{
  "n_layer": 9,
  "d_model": 640,
  "n_head": 10,
  "n_kv_head": 10,
  "head_dim": 64,
  "d_mlp": 2560,
  "vocab_size": 17524,
  "activation": "tanh_gelu",
  "norm": "layernorm",
  "norm_place": "pre",
  "norm_eps": 1e-06,
  "positions": "learned",
  "qk_norm": true,
  "attn_scale": 0.125,
  "bias": "all",
  "tie_embeddings": true,
  "parallel_block": false,
  "init": "normal",
  "init_std_qkv": 0.0213,
  "init_std_o": 0.00503,
  "init_std_up": 0.0213,
  "init_std_down": 0.00503,
  "optimizer": "muon_variant",
  "lr": 0.00172,
  "lr_mult_o": 1.5,
  "lr_mult_down": 1.5,
  "beta1": 0.9,
  "lr_head": 0.00593,
  "warmup_steps": 0,
  "schedule": "wsd",
  "decay_fraction": 0.803,
  "decay_shape": "linear",
  "final_lr_fraction": 0.1,
  "batch_tokens": 131072,
  "seq_len": 512,
  "doc_mask": true,
  "z_loss": 0.0001,
  "train_tokens": 628300000,
  "steps": 4794,
  "dataset": "wikipedia_en"
}
MLP neurons of a small language model. Each row is named by its layer, matrix (up: input weights) and neuron, and shows model dimensions 474-537. Each number is 200 + 40 x the weight over its row's rms, rounded and kept within 0 to 999.
A block is one neuron, or neurons of one layer that tend to fire together. After each block is what it responds to, as a language model described it from the Wikipedia text at the highest values.

L5.up851,245,183,216,187,258,226,137,194,252,203,113,217,225,181,223,213,304,236,192,194,228,229,165,210,135,164,243,190,125,199,180,138,158,191,186,187,112,174,152,274,213,256,228,207,256,271,217,218,219,210,215,212,107,269,208,226,167,123,209,194,175,158,229,198
L5.up2429,197,149,176,239,219,191,146,116,171,215,242,167,204,185,182,153,238,243,238,217,221,244,231,186,140,234,236,214,227,152,213,192,169,261,158,233,231,254,251,222,240,148,211,147,163,257,172,198,172,164,242,215,222,191,225,236,186,133,182,293,183,172,274,219
Table separator rows. Fires hardest on markdown table separator lines (|---|---|---|) after header rows of election or results tables; weakly on scattered verbs like call, expressed.

L2.up212,154,150,145,244,219,222,196,175,230,167,146,231,230,277,198,203,187,183,167,215,201,179,195,242,116,174,159,243,298,204,226,173,203,257,287,193,256,230,266,199,270,192,174,218,196,220,169,161,231,244,185,180,149,176,163,160,242,272,243,264,268,204,275,186
L2.up1133,204,267,201,236,186,190,171,155,199,171,253,195,248,99,205,181,147,167,234,265,252,180,212,255,230,219,189,140,168,209,145,239,208,170,168,217,111,177,190,178,217,202,161,119,221,246,181,210,137,215,215,239,214,237,226,146,177,208,192,240,195,196,260,182
L2.up1698,189,212,183,221,245,219,140,158,205,234,137,193,181,207,250,252,179,202,166,220,201,174,232,201,141,137,201,180,178,158,145,237,169,283,261,181,161,227,162,205,190,232,205,225,208,288,250,245,199,194,166,203,195,187,298,239,193,162,143,154,200,196,157,145
L2.up2002,254,180,195,263,284,204,147,218,194,255,198,243,165,233,181,183,234,179,247,237,184,261,188,237,282,210,173,185,157,211,163,191,268,228,263,180,159,204,186,206,218,193,183,203,196,243,236,188,164,200,233,242,140,179,168,184,251,214,245,198,189,149,231,194
L2.up2036,231,201,220,199,195,235,202,192,195,149,143,264,205,160,246,183,222,232,259,241,180,205,211,233,204,187,203,181,167,222,171,223,272,223,162,166,202,220,186,207,249,210,218,175,186,182,210,141,167,210,187,191,239,215,172,171,159,223,114,172,146,266,216,194
L2.up2146,147,189,203,287,153,150,161,187,214,198,218,231,118,169,138,222,173,196,154,253,219,149,165,240,187,224,192,205,238,270,166,174,159,213,313,215,248,204,216,231,239,250,219,219,193,254,222,238,177,227,238,201,156,150,218,240,177,130,186,217,282,183,198,217
L2.up2218,134,230,119,239,248,217,153,140,195,304,250,208,193,153,168,152,226,187,213,122,214,159,125,203,180,222,177,187,270,170,184,210,117,261,258,220,180,209,134,198,273,247,209,211,217,124,227,163,174,156,212,183,242,186,199,193,180,267,215,207,220,197,164,171
L2.up2225,221,260,202,199,187,184,184,225,243,179,252,229,193,196,211,223,242,160,285,204,173,236,165,223,192,179,180,239,232,199,192,220,206,175,208,174,184,177,190,134,292,184,202,167,174,152,178,170,142,167,205,221,128,287,222,213,226,254,179,170,167,210,154,256
Wikipedia boilerplate template tokens. Predictable tokens inside stock Wikipedia templates: census sentences (any race, married couples), tables (year rows, Informal votes), infoboxes (Time zone: UTC+, Family:).

L3.up192,202,164,155,180,213,190,200,123,202,259,185,259,237,160,265,214,190,178,156,154,119,161,88,180,208,229,181,259,268,274,239,180,229,149,151,185,204,198,222,183,223,232,170,237,213,147,236,166,184,284,138,200,224,153,236,195,237,170,101,187,209,164,185,205
L3.up300,205,199,91,143,178,203,161,186,209,183,188,221,229,150,212,75,253,275,262,236,134,141,142,185,203,226,202,198,181,216,126,167,166,195,201,145,193,213,151,216,257,249,226,171,253,183,159,159,205,214,141,212,197,180,192,165,161,143,207,213,250,145,252,166
L3.up368,228,158,225,177,240,211,236,160,175,197,155,227,236,209,214,213,212,122,247,183,166,115,136,209,182,182,161,194,201,149,167,172,247,164,179,186,157,203,184,215,288,150,203,176,176,209,164,150,135,183,157,181,168,148,259,257,107,121,151,172,176,193,260,174
L3.up2208,208,300,202,235,229,207,191,165,296,166,226,234,202,218,242,202,213,181,250,165,145,170,228,297,153,193,226,197,175,243,145,199,210,324,219,212,159,145,230,258,162,209,157,217,191,246,153,207,169,171,297,204,215,202,253,224,233,149,164,148,214,199,230,191
Formulaic data text. Tokens that complete stock phrases in formulaic, data-heavy Wikipedia text: census race lines (two or more races), table cells and pipes (Labor hold), in charge of.

L5.up423,229,211,209,188,227,266,230,184,234,222,216,166,203,243,179,232,278,205,133,191,173,206,151,172,240,270,158,194,101,274,176,187,206,255,162,190,169,162,215,208,174,147,193,192,220,229,201,233,206,143,294,233,137,218,232,176,165,218,228,132,126,162,134,234
L5.up1930,217,202,218,211,90,258,281,213,212,149,202,79,154,223,141,184,278,223,201,188,213,242,235,222,253,194,224,169,183,245,139,144,196,220,184,212,156,197,249,243,175,219,200,167,234,269,184,239,206,161,285,240,120,228,181,190,173,211,230,197,123,212,188,166
Passive past participles. Past participles used passively, after is/was/are or right after a noun, usually followed by "by", "to", "in": owned, represented, founded.

L2.up254,202,158,247,223,185,220,228,174,230,206,187,181,206,226,200,283,250,213,253,177,198,182,144,208,172,198,183,194,195,263,196,212,201,204,202,154,141,250,213,186,247,251,211,224,256,230,207,215,191,187,240,171,181,253,215,165,119,273,258,245,198,164,190,191
L2.up531,207,133,119,193,184,212,245,186,215,256,223,223,192,95,215,235,179,202,258,198,178,176,68,181,270,173,208,164,216,276,147,144,209,179,170,238,157,177,181,205,204,209,202,219,189,154,185,177,219,169,258,212,163,247,244,217,111,201,125,207,237,214,174,158
L2.up588,209,317,198,255,121,190,157,146,160,239,253,192,144,163,190,145,159,191,184,214,219,300,225,219,239,281,131,118,226,123,252,235,227,162,185,230,159,205,173,227,165,183,163,222,202,284,208,139,208,183,222,232,224,203,223,185,214,220,206,184,159,116,174,318
L2.up638,193,232,199,162,229,198,149,224,272,170,118,205,187,210,215,232,186,224,244,170,227,198,180,219,256,206,239,148,182,265,214,124,173,180,163,260,192,175,201,193,208,164,230,197,241,151,180,201,187,212,194,226,188,209,220,220,154,286,182,181,254,219,167,212
L2.up955,199,213,226,157,192,183,220,234,284,245,238,178,206,194,197,211,175,143,152,206,189,286,241,199,207,122,183,234,176,196,219,191,138,214,171,236,154,113,170,173,304,145,180,169,250,185,209,191,135,146,242,225,125,240,214,211,144,268,145,163,251,159,238,164
L2.up1240,204,224,181,160,222,225,200,173,174,133,228,223,163,228,210,168,234,166,191,222,231,196,159,184,171,175,168,220,82,243,253,149,134,220,193,182,218,161,217,257,229,149,223,230,203,234,225,150,212,239,149,254,176,124,237,155,79,151,246,151,241,215,182,152
L2.up1753,188,79,216,231,167,298,246,191,213,256,189,211,225,239,191,203,179,172,163,235,183,215,303,171,208,231,160,192,135,206,191,258,172,274,228,163,192,207,231,120,166,213,204,228,167,184,111,220,148,184,212,143,242,218,194,236,178,244,224,148,188,120,226,199
L2.up2062,171,232,245,222,242,273,191,152,204,139,212,133,192,189,287,183,199,269,134,138,260,235,201,187,168,140,180,199,231,169,211,187,124,197,177,232,107,229,183,186,222,188,225,271,213,222,214,243,178,154,198,196,194,164,210,196,218,261,194,222,165,156,193,149
Passive past participles. Past-participle verbs or their endings after was, is, be or been in passive clauses, such as refurbished, established, reelected; also -ation nouns after "re-" prefixes.